From a checkpoint of a small transformer trained on Wikipedia.
Size: width 512, 3 heads of 128, MLP 2048 tanh GELU, vocabulary 50257, 60.7M parameters.
Architecture: biases, tied embeddings.
Training: 1343M tokens, 10247 steps.
MLP neurons of a small language model. Each row is named by its layer, matrix (down: output weights) and neuron, and shows model dimensions 32-159. Each number is 128 + 32 x the weight over its row's rms, rounded and kept within 0 to 255. Numbers have three digits each.
A block is one neuron, or neurons of one layer that tend to fire together. After each block is what it responds to, as a language model described it from the Wikipedia text at the highest values.

L2.down507:110143161099177131067109135116176106111162165141165101103048133166135109200150118132115098144170067120080179146155109131130145111112135125127131142126171147091142174099186063182158100118149120106114110134128113148065138151108125157109127075152102098061138124116048096155061163180134082144106114109160143138113219134205161085062104162134088110176110137098132118126111112130064146111209
L2.down1511:103151194124088138120122120079122162131120116078180084097166099072132122194176153130186127053105098132106134110191155063089066105117169132160172128130112100140148171141129083105087125095111108100117151113141074161128094154119095165121068118084113125158120171145075148116080149111113148109053155137135182157159166158088092116131121150165131155099131186158120136107164105127133147118113
L2.down1573:131169145094149068084094159119136116165046129114167142152121128141101155111123095107112155156152148146118158128104103109095080211159157156130121105190145122061152100137115108136114155124118040159140144145074094089099111110155149148145164110162078171104097068102102110140124105182184140139117113103177109120133089105165158151132129139078110126141169147155173058132149093131091132113146
L2.down1610:148183100061115138085114104106146168105124114088113078178088152179125091142146133054103169166119154096066152161189194124058137137122102110187099102096073094131123071088123069107134141151067154128235165149157124136042087101082156180158129130120094147074145124096091131168088110129119122123070107101153123163126116173117159098066124148100099197117076103122172075119032162127143143117150
Description: Pipe separators between column names in the header row of wiki tables, e.g. after Pld, Candidate, Team, No., before W, Votes, Title.

L9.down148:102156138148104116182142215083154157119134055113136102207130140077123089149181132080160101097157181082189140094133144108167081111134108173105130123148134135088097092126138090155130136080114121134134160096153124092097160178179164129161101099109127072117116136084152161135219117173129168177106096130154090133219096132159153145164149131111087168177105161093098085129113141189177147149122
L9.down519:086135107104117072158153153105151137155160099137094074143128138110151137137111225138151113140132168140127112118107212104098124113146117142137074057093148167129119131163091113144173099127149122135159105135224127137137122168057103082115158115103174124150066083118120218127149147132086118128107101195090115188166076123145131166136159165124115122150132118133148134124157171078117099118123
L9.down551:148117170108131046095160117109115149082163137164178130137181113132110168121117141118072178116122083138104119171162110142156059158111109139116124099146138150122116150152144133149224132160095106070141165143024075122127133061184138096131159188093141142122099159085125162172080112211146109147102140191134205144150042071142080144138068140125094149130161152091140133093113141123171127089124
L9.down669:124166144164103103195109123067141091134146081124155155138170154108082102095123131125152088129137170147108129162183144174173131147174136104154166196184116081114180021255217135135121055149159141122129115183201129133188101111168130116169120137137130145106120129121161119141078114118117171110152154122136115133134108144155190135109072152096137142147114178077133159078133162138136120088157
L9.down752:168135165164169090157130155084107095176168173145130142140099142116163142157142139112144187115128074114117131154138174122119135164180091142128146090076127112137122141157086131166104133162132116086167130113000177166126116155154093148085183166092120111124161148136125137111138038172124119116125119163118159124134138129128162157154166127128123158108153117125144154142107133163175108168124
L9.down830:208129132117135117190104145118148079124113177183099102154164126112132099213157167145137104096080126163122133070106187106128185178133100158105101140105149143165090093141132082163135170100138147138121094105055093124125125067148105104077190115115124100097089131144129171173106089167137123111111167147194105099113163150191184087142109200034148141178125127156102152117056115130116094121145
L9.down907:150098168121149104075095137153181125120119108155140141145129084141112117177094149132074100091099124080127129137172099073146073182179117161126104118109158087124135104130081125145101122190089158192077172108095100171135125161072065144128159156108097129131142180132096188153103162142126130146104096147153148101106092190119142111162106208096115169103151176157144099144170082084127146091121
L9.down1046:114123120115145133160141152143110095156116101148154141145165100124159134117031101184144201141137128154075152175074170158162159074118125118092102170191129081148158105130118153132111128126095164147122121162149099097183088116145112140091175128127141163119098139169131146137135126140159180183102121174071110158127110104139129122112173189178132097153176127183160153109100163100121114129164
L9.down1438:169118120113152172110132120117142088068170132106154108173138062132126109096186122089140119127152107129142160146199098143127104179130107119076111159110150121085135062149142148129133128106153123134130154153173140166149165139122117193162154149115194152180085119160119141151136125113197106105127121143102116129150156134127188142145149109120102131088140105200157121090110147100137108151117
L9.down1447:139131109074129173109151081117146118157145148179145123138138066119164167125177135133156141078135146129072102108092139203143172117157116088129178158116124142128115080091149166111131150141128153119144164128088149123213152143174164131081141098108108070129160076086205126123150126176145166138169140108162091126151139143137094167082118107154148101171161178184178135142100119179121145104111
L9.down1531:021169149139130110128143143088130163147103112112130117105117187164121133188140111119129173134159162171194160112151116119120154183210095094130114119161112137158103195165112176102162097103096107104141094126000141119158096079184089135130080106105131128121136091149133119161172108106089087123132103119164132130136135169150112193155168162109156140164129139077143130127134176105159046166130
L9.down1599:163132123098190118149147132175134125135100152171158128153158122148150137125049087161148152107059131114147156117124146140127179116092148143115119106086151163173116063135136083159102122130150134144142143161120149093100150147097140106101173113099122157124128088161146118074135109060115112127153103182070170132127140120116133130144190128138123142118091126182099169096091161131141144148067
L9.down1620:106126135181099095184150173150106154173166076100079181108113091154142186181172134171144112123091078105083124178150174118118156111159146160190121166136079150096154143129110118102141163149096083128179102177092100162134120144158093150155149148142097143061169169126128065119085073128162117175185040165149133151111146103144092137175220073183119085144143111105224133117105140106118124145167
L9.down1659:141122087186106182150104119157140082119189125093169188165078132107154070084130164106129158122137176107098152165178114121156103143119125159129150079144141189095138122164142084093122084134202128135149129159016098155117121132123101142099141168005121179157123141170153125175070147147133102129157179140134084118065049079157096137108117110166138160125126131151119147110111171142165139127126
L9.down1807:066112136101105096112146160097151159136103100129096170155118092099126134158184150079191114091104143115076106094115130181065091096137145067132068147107099129109116137161133135073130168129147100104140137136094117093090120121217189136125140149151116071098128128118161108151169133153160142114108050136142112099187157098111152121141222151122142111140107151141154119119077168088186114118096
L9.down1925:109116111147117163109161031127153150179086158161168140178164134163140113103133125142101173125164148149132141156097119127101145168105132180116136160124132126114092091177153136090094224179145148125168119147209152094170109111161079100114153123130182168132201137148089166156075148109173119123147131157212156147143108136140136165145114124069147120091170129138128140136158136144107073188176
Description: Tokens that directly precede a personal name: table pipes after rank, country or party cells, commas in name lists, and role words like architect, Republican, actress.

L3.down85:142169164191136159215068224132112234204159156088123085086140114167125077099113103125108138145126092112165119089124141053118138156169142088162147113126176130126105150140098113154163148132135160100103133122124105182121115133123204177126058166060174107161150119133129188145121186119156099087121078132127177130169168113102122109161181152147160112095103155118142110088128121131164081133107
Description: Role, rank or kinship words that come right before a person's name, such as "Former band member", "Maj Gen", "head coach", "Minister of", "father,".

L9.down84:112101130150183139078130092170174159128149137151138078111171068116122114117085123120128150117191107123111130208135135138191128167123098135139199119100143143161124173127115165076193199109133102158137140133126076107134052175095095093070180177126125166173098159119094180172131137145173167080102121153140039200181055147067138173130147124123133167205131149082140090087177167132183127149108
L9.down187:177167136129120126159151130108126138130200092102055126128119152114140172121110169081098174115105136126149121173146170164128147146126084142102096131141107129133128166122196113133123186121146162134124110142096173157138146173089099126138158162157085110156138076141133124149172162122096150145157147107121078123155105113151124153152112141118102118104187122157093098105134168120144116124073
L9.down473:129144146126122190131114155129124163130131169119115117170118119092143140164075115088172143101150150148175205141141150078152117083133143119129161121049124055137164068118122173150136120181118168166094138190133147125199150096184149095148121135185143141085134169092133136131124136151100144089147129172150144175117132123176151141136099142106126101175126188104091130175143111119123134143114
L9.down586:116106124153122096164185118124144099158161135134131152104164143160106093179188151076116133096149146154099158149101127131082066055152097111209076117069169082192174149086083146157174113121159076115134166122109152132195106110097120127113122150121147167063091175144129155149144149134173129086136188188074136177166060131155119171152178108144110167149102104143115138089174116100090136125149
L9.down703:131119105151139129142127174171161181091106060190078134188142133112122068053072133137181077200124106149125142134074098146145123115144093067082107157140169082142155169134126103145152134134127143134110100115099128114128107113095119149115155127112117133160138145155151197143096117120127158106170159132151152114137194167116092112165132074183141139118181118110168119102180095174141180092106
L9.down906:139181100071158107173148147132096127115121095081069060092132142089132146108093170128138116106114135137134200134090143203123120138111167109147134104125142095111165069098114176136174122127230173135143113115158106105109109117154109082161119148097072141188137119138105145167089122164122111126148152125136152117114108146088123133106120150161133164176158170152118108122145134129135157128119
L9.down961:128082156110125154200166168153060082077067202102192091126161114093147127114169134135097166123137131174130143110096138147191153128119134147207145147160096153157166152121094100100120098151091119116088103179110153124097166199153145099142151109102154175115097137130135176175108187112088074122129144087063165119095113106139139114162110114143156094148145137104128138158173110142215115087107
L9.down1008:141096146088138061122146165109181144142137115089117119139086102127145137152132108105139124115079091086110131149151128153110073158185113127186155087141085189175143134189114115144050140101182112104083082083122125129109126134157091129130132154145204138143154089120066151107143164171062121161123126189123131160113160125078071150180178168064080100170091123100067097131078091138135091079129
L9.down1039:153169135192104140140126123160144175143150093131072127167161156124148147115078149091088068122138122182116115077153116162079124156152159122125153136158111112103081077098120114130137159169099128145189135171191078112145107125125126101094106131178150139118123159144164147144144100135128118074119108164195081167110183215076125143175125146129128093080137129148143172118164103115154154100098
L9.down1074:135095152085192164099145110123120153149171115177136124115099151167098145113086163070122159169149088087117090146139124104146117130158117140142084118103136127179118066074131123136176180089104143096152127152172114120148167161146128097165117168101168167068172096092138124120191119140118164102170171134054157113148130132142149112115080076090136113134124205159124159125107130115084150112156
L9.down1097:099101124086097128052131152153167085099096092149165134234067147153129129141087159128153166120164111207164143169108118129175118090140075161118143140153195108201122151115204104121070078149163140145176103113145130089129123165124108142122123082108125161153140171141117129077141174158111083179086128170121156108149193157170172154124141194136178168180187177124139154078133084113154113166132
L9.down1479:087063095093114101153130104176111084143114138110116144128120116134108156124150098138149168098098136095131108124127154099134097076124097113149101136117119121091098111145128142081119150129173115099115148142099110071108061124172156128201130182149127062142105129162108061142060158136089083116078130110117148156085074134064136079158142110130076111110088125143194085127106110138132108179117
L9.down1524:174187122133102133099151123133117149147100185101116090132131101135084116164157193170107149099122145165142135104132108168145109111150143116118151139132074189152077141123126095147137139183109100076150127105204181116146086113123129093120095171125147182137143150151086212146189163082161116129192102131199160147125127123143111106074152144086088121153094162155117142195132105150152186115111
L9.down1623:098089093143114117149178103147108162143162093118139094143161151145103119131141144114124149112116130104116075079171103133170134127136169143157131062095094157162105080143157104130193097107105129109122134105186062158190094170135116183094138129115141169097123139140043090130173087110187170176088132072095195077088098116075141078141094136168177067123138132115125093156156140090084149091091
L9.down1726:127078151156182140127109124122192109189140154098116170097099167147115188049161128119110179122112185186124083102107166135137136074219135149117159116103120152151158086127125136121136097147117130116120185177145106157122115113149127093166145141146125147135058102166077051087107110160135184133095143107166136126136102149147110148136163112133142158169132138152169050135090163135169131126098
L9.down1857:155094146120077091123109149080112144160131091146147127093196181152088203105146103059097192100119130166126113107099165161075109177130163201152116128142131186152088131182172089118139232066061093185175141140164141133135108150100111122157101083155114148211118147078193062091085140114128072152136143150206119113125072085096178148137116123115100159150114144067119131180130116097109094148128
Description: First digit of multi-digit figures (money after $, percentages, counts), e.g. $'2'5 million, 2'0'64 km2; also abbreviation pieces before a period (al., R., a.k.a).

L2.down694:044109130084134142093149122103152155096141124189112137175199126113169086097145116128087145114146140146108127150120108145102160132110144096121146127118126107090084128136111116167160149093105194089074131131090116141119134126124153147124176106147170144198130149119161088099114109078125089145185134118117146103126114104107139095135146098146110131112121092128081088163084083109160125095150
L2.down1780:103111142150144169147067178146079092127138153118169120182083135113085144115103113105094154141105085169151113169140091081121144177127115143119118083125105090068130121069105084203102155142106104113137161162154123076129152168081145148149100096085135107145107123113117110113105112085150123126066096102161167147146192120110097141084139138115102216116176145104139092156144122105112153135088
L2.down1894:097099119111106087144139159154160166122132120094196086112145112119112108147173121087179132151118159122140106175141135122112156125144078122130164148144197132038094130138129101106099131120067127128117177149204126148189104182135122126100121091191156086082116071107121127114145202151111127170140120119189119162146176136115195136104144112140116118167136125143106141173087110179135158107105
L2.down1932:094110144121101150116139190189150105037098150122117144099083182108126094148057137103170119114068136136156144126114129130174139152166145114112126150083088169112097095064118170136102151121133134117153145125101143095063103184099098086194133149135167111109176125135098130051146106058142130140175104124152124103191104147147170185126143067077097162107126132156168148149179100190187089125114
Description: Pieces of dotted abbreviations and initials inside names, such as U.S., L.A., J.S., Dr, St, Jr, Ltd, Inc; weaker on "of" within phrases.

L3.down385:067117102069068173156108135097142131068180158129133110106164096077046199094067088120092109139133071122093123138141120111093155148160100086147120113127159148161092148114139189105108145135109114157117131156184124082143110191132163110108092102078070120096064112173168105065107125106110179057120127175086131144105139111099127190106141121189113146113110151068187124134120139150142123121083
Description: Tokens just before an upcoming number or amount, such as of after a time/chance/spell, digits, and had a population.